Part of a small language model's weights: 530M tokens, 10910 steps.
MLP neurons of a small language model. Each row is named by its layer, matrix (gate and up: input weights; down: output weights) and neuron, and shows model dimensions 48-239. Each number is 128 + 24 x the weight over its row's rms, rounded and kept within 0 to 255. Numbers have three digits each. A neuron's up and down rows have the sign that makes its largest values positive.
Before each neuron's rows, "fires in" lists the words (lower case) most often at its 100 highest values on Wikipedia text that the model never trained on; "fires before" lists the tokens most often just after its 100 highest values on Wikipedia text that the model never trained on.

fires in: "at", "located", "during", "according", "of", "since"
fires before: " the", " to", " ", " his", " a", " in"
L2.gate668:127116094130105118127094091132170151141109112140169149108128126117140150123113124191142094115156114146109110140160101122141138146125120110152144134101117116137153120159126145133105141084146120095137115148116139113142127095168109150118094130143138164126139123124132113155163176102080136146126128101132148155120107073155094183058118176121132145137131132120161105154126161105180140118146083143116145132145147121125120108089090206122149095086088142103155117164086134116093121099113158172106114103088108105140132103119124126128149102129117128127117139148105138118148143113186108140
L2.up668:147169129093122143127110137143119107098138145120143121115080112138112177132126148137097106126089161134126167151141086106150094121113104107116105142099101147132110127148131122110113145132134126090111115181100167134084165105162130072138113068142155163138175151120149119143135188174119156141174143113154195141148108124147077113118107122140076167124106155122153112097122097118137135092118122124122106158152140135143162117132105123163106130097097130125163138141120131139104164144158085118156124124135145114112137126119176135105109074155152148094141165121100115120125113161132126113
L2.down668:118102184155118113149164139148162128145125136106137132109140120097150118056114105149186148115133094138147111097102137158079097139148172139136155115169144096130116162127125141108079114146136152144145141180131111159148096134167124126113121183110090155114147122106100124100095120122161101138097104174102083112123130147114116135123146150114181069152121096139087154173187160130142138164112126100147111113151119109119070118089125188107118155145131151160127149148149136108118122136101158141150124124130121118127114124156099136137134166148105115122112115160122094138138145154091111144

fires in: "1", "1st"
fires before: " |", ".", "st", "–"
L9.gate136:135157117108144126115098156105132104165116108114126162076103146113100123158132153154118161095104130089138128117148125129189123125098132130154136118139103118109090102091141127127149098131183110090085126161163125089108134124137135189130079152131103140137156125131127121131111153107116128088160058154137140123117113126124123115160146167147179102106121094142157133148134125136135143179156137161145087128110126136149160098097121136145096127120119142125097139140179160081117133108139075111138150148149076091134158125120132168126141129151120083115126110128153146142169120089100122152
L9.up136:137135113126130148115159097131140177131130145102176147118111088182144148101130125109146164113141113120159093163135135152116092084141141151127107101137068155138131160099127110132177134113104164134116134085132168164161094128118103169074120170094110139156128129103123168118083137132121098169131103156114096155142134176158096145109109108149103137109136091166103094126123132132110150097103147119122155161171172149122132102137170145176089125162160103110137131133153106125118115103170130128135145148120155146134140111104121137115116141104135149164125147136110053126102095141115119143
L9.down136:145126131135125136144149123159081077120191130098141128127087152115114129142124148123114128103110147117153127157086165107098092131139120145165174125121054127079088143145142096122106169127154112125091151119165090117105123142110103090108148117160106117125160127114143098128130099090122113139112104132121123136096109127123083133099106129128134114167079122154152137123134157143122147126163154135163143126131142142145119116150107126085142142121136095111155136168144182117114143146105109092128093129140132114142135155071119136079124141143113170172149098140154091167136130112125167119

fires in: "during", "after", "to", "of", "for", "following"
fires before: " the", " ", " this", " a", " his"
L8.gate1002:109116128100122181120114112145145147146124195161165128131131087142135114125150125127120148093071106165124097129167204129115141080127126116138130171081152125121105134153140072169106129148071095127090130176111137111100111137089122111154171119128106174138130111121137101147141102109162170167169142111161135131115112145149154124151124124150096134131148143153147108150090100110116108146147078177107139130103134127164116115157125132122113130128130138122156132099149157147095168132115138081114058134126103108124155116163155115149120121109128102103112101164129110132152113088139123169
L8.up1002:144186129136126124154136093167127101168147115120156146134140135106127114122107118165139162107114160165132136151172128121153160130100143159126108151118140082102129150149140123120121120154083161145143120151174158120124096101103112147122161110124119130141129125097150049131099118127121120124144118124136165175131131170162109146119065110156103113060084130121137129158105120113137122109136120095130153140098153075140099136107194145141157153086117124098093147145143119125111126149128115150166067098130121144164157134099114144151145089122165141135154126168102125141171114085104164097
L8.down1002:100159133152093144130120121136098103134129085160145106094111115116190163072150126124124119140170114113134109142131152155127119096169156122109132154160126122103123136163148142083126124103139143114154144136139139157165114128241107117060088120130103111127170130150134122093115094133141116124122108156130141107165114148159111166127101166129131135153139123131087123122144146136108129115127112091159100106123155134143115126122123170114175152137124135129131121149111116168118124102098155108123110137114133084135146122146090112098158147088123137179125137089091109152089105124116166124

fires in: "0", "2", "1", "3"
fires before: "–", " |", ".", "\n", ","
L8.gate372:151095152103122117122105146115170185118099133106092139113106101149112107165170115104161164139124147083149136163138154115150124143121144160132170101120128111104145083108152108146176100150164116153169079161151159165123098131119151118137129171126132092103146149136132112146132139152152151088127101135098174099097098120117131124104119132135170135109091152128090106083131135141132177128134087105126146113116112130111129083149113106130071133162132114144125143121121113168096129146120104138107152193092121115118168132122091132103139134156177132096170114156135137086152092087122160108
L8.up372:094162141118110123126120136125114134106077119119124067098120101136111144155158121146138149124085153108151143120132155104153115108119120128115170127132134134069085143103152128117165127115176155099133095137134119116149088128110143110156119154090149132104159094118084121150103155143128143123143107147130140128128133144075084123127156132122098102142127140138146180106145124134152121114130129147150137144132136083119113131133088162173133116116143099143158122112113155151124114128199120151113145156082118118088188108139111105151151112114126137157146085140116138122124144088105122105
L8.down372:115126115174172131152134146105151128152122150140138155111131141098147139118138146136160112132122137114117098123146144113121169150134130092118125158089092132094141156135146141175122136127073146149137115073164139108156177136213117175123131107138133161098158133140118137124177155139108102112087124125132092115129075137143136113131155113119155138141129116086128089153119104136107113122137148142127121090129096128126139150153156111088139117111102104110170077146138106135122095120081164106123149103130121127144080104145100136115083140097115111115153098155148113144164089163125147125

fires in: "during", "of", "azd", "in"
fires before: " the", " his", " this"
L8.gate148:116108110151096140110160124126158107137115112170116120115115112143139089143137113148105120101089147107127134120156113116097121124095139113136099138123140112084149122166127146098098142132133129141136135163101110131109123090114087091128171131128108194134149115139119097167121096125159145131124138141124128139136110162108115112120117152155115104080165119152151132124124086120098164153161129112144140144107131124127127121077137153112109182101156117107132153161164122139122093161121160124145098124125121083148149175113134143102104145093125111085119117131121183138136113137165162161
L8.up148:140141103141101166089098184090142121169095118089144129112130148086140131139153148152098150140151165124099148115122134106096154143135102154126141122098160127108139144075177077156142105111121196127153097143101099109106123138133144112169142110117154172098116097121094129106152142095134130147136076115135112120133099152118110160101115122128110124145111123125147124128147131099149112094138122115120119153106166123140126103171110130156127078124127112148165145141159133113131113149068140118123136104109102161099159158093123133135119119093089125127139112132110119129157122117148116157
L8.down148:145145128161108131124139133133112162108122161154142130112150076122096134128126138115142125116072121114148179114113140146070117089130144173170101145118147087111145134157096142064110169169142116180120150134123117131141143108159110111111116087122124100200168189168144101103110182109143143067131117149118130111141110148136121152127110101118115147119160134117107185146112139120153108145140101105121122153110113112120068152074116131100114167138105138135125117125151117106118162090104118121136091127129109122157107138150164151131103131132118112134129151138107133139111130148133136129

fires in: "in"
fires before: " ", " the", " addition", " this"
L9.gate269:145103132164119137118131129166132140178113106140147122145094141126080138158130152115149170155154115157138096122129108075168183091146137126116119143146099120107107135118131096146104119170111118146134119166159147122104168122117098115106111106132116148132162107104138129106132103076142127134135082089070123144144126097158141150160120126111131127118116121081111087161147142136115097170147141154100137110158123173150074150100136141148131114124153100176099148126135120107144165134100098131102112131159085118135115106145119134105118133120085117132106151124102108119084130122175113136
L9.up269:171123108145163137110157106130160133122138127108163115121120110155141117121113133152136153130140154149098084135157152118130102127144136108137110101165143127106131124137141106144097099157132141093120137117170131154146140103145188116111129131173155121118148132143151129102147173096120184114132094111176091122134126125120127119140154152111097144088139117107158099123128125140135098149142122099140146122103138121147117102110133130120141133089093117129084113070136140122131077162104122147084100143159121131127104108131119140115143118120149125093155088126125117168072163129129146152
L9.down269:149095150142114116102136100124151119112141127117141113157155135156132108035121163122107133184137119136152120107119125117158143115129161130149141134132068086087132153113138133112072145152131131172160102177119166123086143115179103135131152127092100163131107116102127129127102115129131165102145114098118068115165146110131116167145087175094129121111100133104109132145146139138170109177132121134162145120120169134108112111098140136089108144118140126144109117128149147124127132152087094173109152137153152107101116143161130162111166144063131137134097131094124098158132154099143141112

fires in: "ger", "aut", "arg", "rus", "hun", "eng"
fires before: " |", ")", " R"
L13.gate45:142109135108163142154154123142141145098133113103126141093158178142131115134098169111079136108121140134110113143152131173125151129089126145118114140137135115090112104134141153148116084178098133127094119126101163080127114173097145141143147123123116084136088106135113150149074122122107178140105152133111138099127131138110124099119122160136137116118104130155137143169104111145087144120146134109098095151106110114183125134114120169150129127099141131181123116126145116127144105151163115122119156129179154147182127126162110114158117080119114112160148100148138098150129124118020173173
L13.up45:108156159140137120159120152093156168130133142159093142112137147146121118145122128123070104127125130115132137127110139070152112120111133101126106103087123097081116171119152116143167146187105121168140112124098135089152161116107176152139122145158114079168134129135146172128108170133143110139119135131153138103134108175094117149100150108118176135109127126176143130111128095155116164130108082131079132176100115133175099148088099136149115137136106103142123139082144100149132160128139104147089117136135121139133107149060098150136125179103117141158102095140120074106152143133099120148
L13.down45:118146145132137124128103080186122104133109164141121133116148120134161163118128148126143115124147136157109121107091107097105120183127144145095154175143130148160141101142151113154103133141112178131135167100117161097145134132173119156154132139122113119116133165080116133121118137120108172129136099147154121120137084184143138119121122164110145116121126163132093133159122120096120151120117122107160072147135094131144149117128110109110136112134152135155114125122122105090142153148122145121097126089161164114140123158118152159132159117084111129135139130065105088089109150164097115109

fires in: "in", "on", "of", "by", "at"
fires before: " the", " "
L18.gate943:138116133126106154114126123165120101100129096160138145135125095145152083135150111108115135157109117145144091144161137106136175101132150107117092134134150126116129124124110116163107140154145118148153099172168142127097130104079153087086129137132136127109163135126110136107140147082190167104141118095141109161146178189109127147102145152146133121061104070144127119135151125146182120162160148125124164145148109142167098125114133139154100132141158111148107111135161167103077124128103112137154093113169137101115145133160129127152151135098141120136177139128094122092109176136150130170
L18.up943:114085158151142106157110120158112126107132155184156113117134128157084149142143114137112102118124135167086106084089129146126117159105133108088130112101115122133109137121101114165133134073142142146171154112137134145069136090093150133131130124125129116145120076104145130095175147093104117139183086091170121157132147113130121152119151122137146146113176086136150114141142101153142126136092159126117138135120116122124126136138125166137112094141134152152114120117129145120091104067146127129163157102096105109065159126113135100116128123122193109114121083127104114176125128195110088125
L18.down943:177168136172152136072112101131138133108134092168149152117138106109158128090129146090153121130156154135118074138115117116073128108118192124116129100128117128120132095124152121113136130123122130151149118177118185125149132110109132147105139111097122147111125145121150163114130157129160117126128124127123106122135102132133137116141151183106126088136133102130101120102127132150167129162127135119165158096136142107142086126076148150099099165140138122165096107118154129117136089124124116113148210146136147159141151125153100177114151129015119150106154171117130129115101143092153140162

fires in: "1", "0", "2", "3"
fires before: " |", " |\n", "."
L8.gate373:144122131082141135141151108080152118077143118151142158127140130119129117126127167133148112097071120061126110148142115101110106155143120112134139125139107144123104111149106183130134126125140136111112132149096169124180127169091137178146121146111117159127112107140140192120096140145101119148107083110075173143126130139153101112131149107145147149110146140139101117155150107118164109163098129135129100175192094101144135147122123148124085129160151139115095174130170129103105167138082126140147127138104088122134160120095145153122140140133153164091121135136089136170135078102114107131
L8.up373:149104096191112145161157111119168118141122124129126130116104148113110105122158123108150148123177127097168148127088129161163159095171148066150109161150117082137144157088107126154161111104086142142152116091212125082129145144102109100148111126148135091077126144106086139143144127161188135154133122164120130115116127157103121132175121108137117100147152121132134129117150164132115101149136132144112128083144119128101106129120135159115123133114134135144099125083136136142114134135118089131138157130124137118183135135113101102143158124126107138110134117119092092138114132105066142108
L8.down373:144144139131146052146092170133137111156144100099100097147171122104082164110121121123160132120133088177123141121135158081121107124120087127128103089157089134114124090108111138147150102116143118150142110128132155181138113089071161149123154115105134122126123147161092138101147116138125117103083096130168092116107123142126113109110121156157097144176167082109093105107111111121168113114047135126152137168119130170135145163108143140115117106173161119143135136155136157152115152092162084128140143136143192133088171126115137129130146116148127129124113105131125132096152109147142122123

fires in: "with", "of", "took", "born", "after", "as"
fires before: " the", " in", " on", " place", " a"
L2.gate232:102183114084078111110143089135138130133159106138142156121118091183130138108106125141118109123118131153109102142173132119181142118135154118087171101105117153133125097124121114139152115116135143135130152108120151131135148132146141141111127135129162133119145166145119087089128168129086113145115174118186134124150111101122145129121089172133121140110098122124146132095080126106158132112158106104170143102101118084177132087108074122163179116089121102086140078150118092143137113071119150116112092140166144152181158122135116142114121128125159103116124095133109144134107143139145178071
L2.up232:145134169094158105152107134098112115083168169144128128203139083151120152125145115147117116172141099140108109138150146117147117146083121141143117127112122125107156150140121146134109110143084120089142097105140132156065158130131129130135126071134145124142159112141120151133133217136116146094122156145115128138141180111153100098118119110120077147093123167166153081135129109130157125137113122080096105097171104139123144168133153133111081116118125148113184109129129122158102154128141134122156116120101134122145099115148174114111126133129115110118107120106107133077152160117145121106
L2.down232:105155085138112127121152127172161105135090120112121139082128164106161160207119161113136117110132128115146114139109119127106120114154152164080138144123162106155090120103108116118132127156147163141138161131143108136157116107136157155125145142106107143105138120113132108121117073123150128130126095146097125100102074170092140140160159124110154141110122112115111181107123145106072111137157137124155132142080123139149105088106122128132173153162140124133128132120162113116124139134110126129104136135196118148150147127136122142141157164145100166128134125121141116171122106119086134131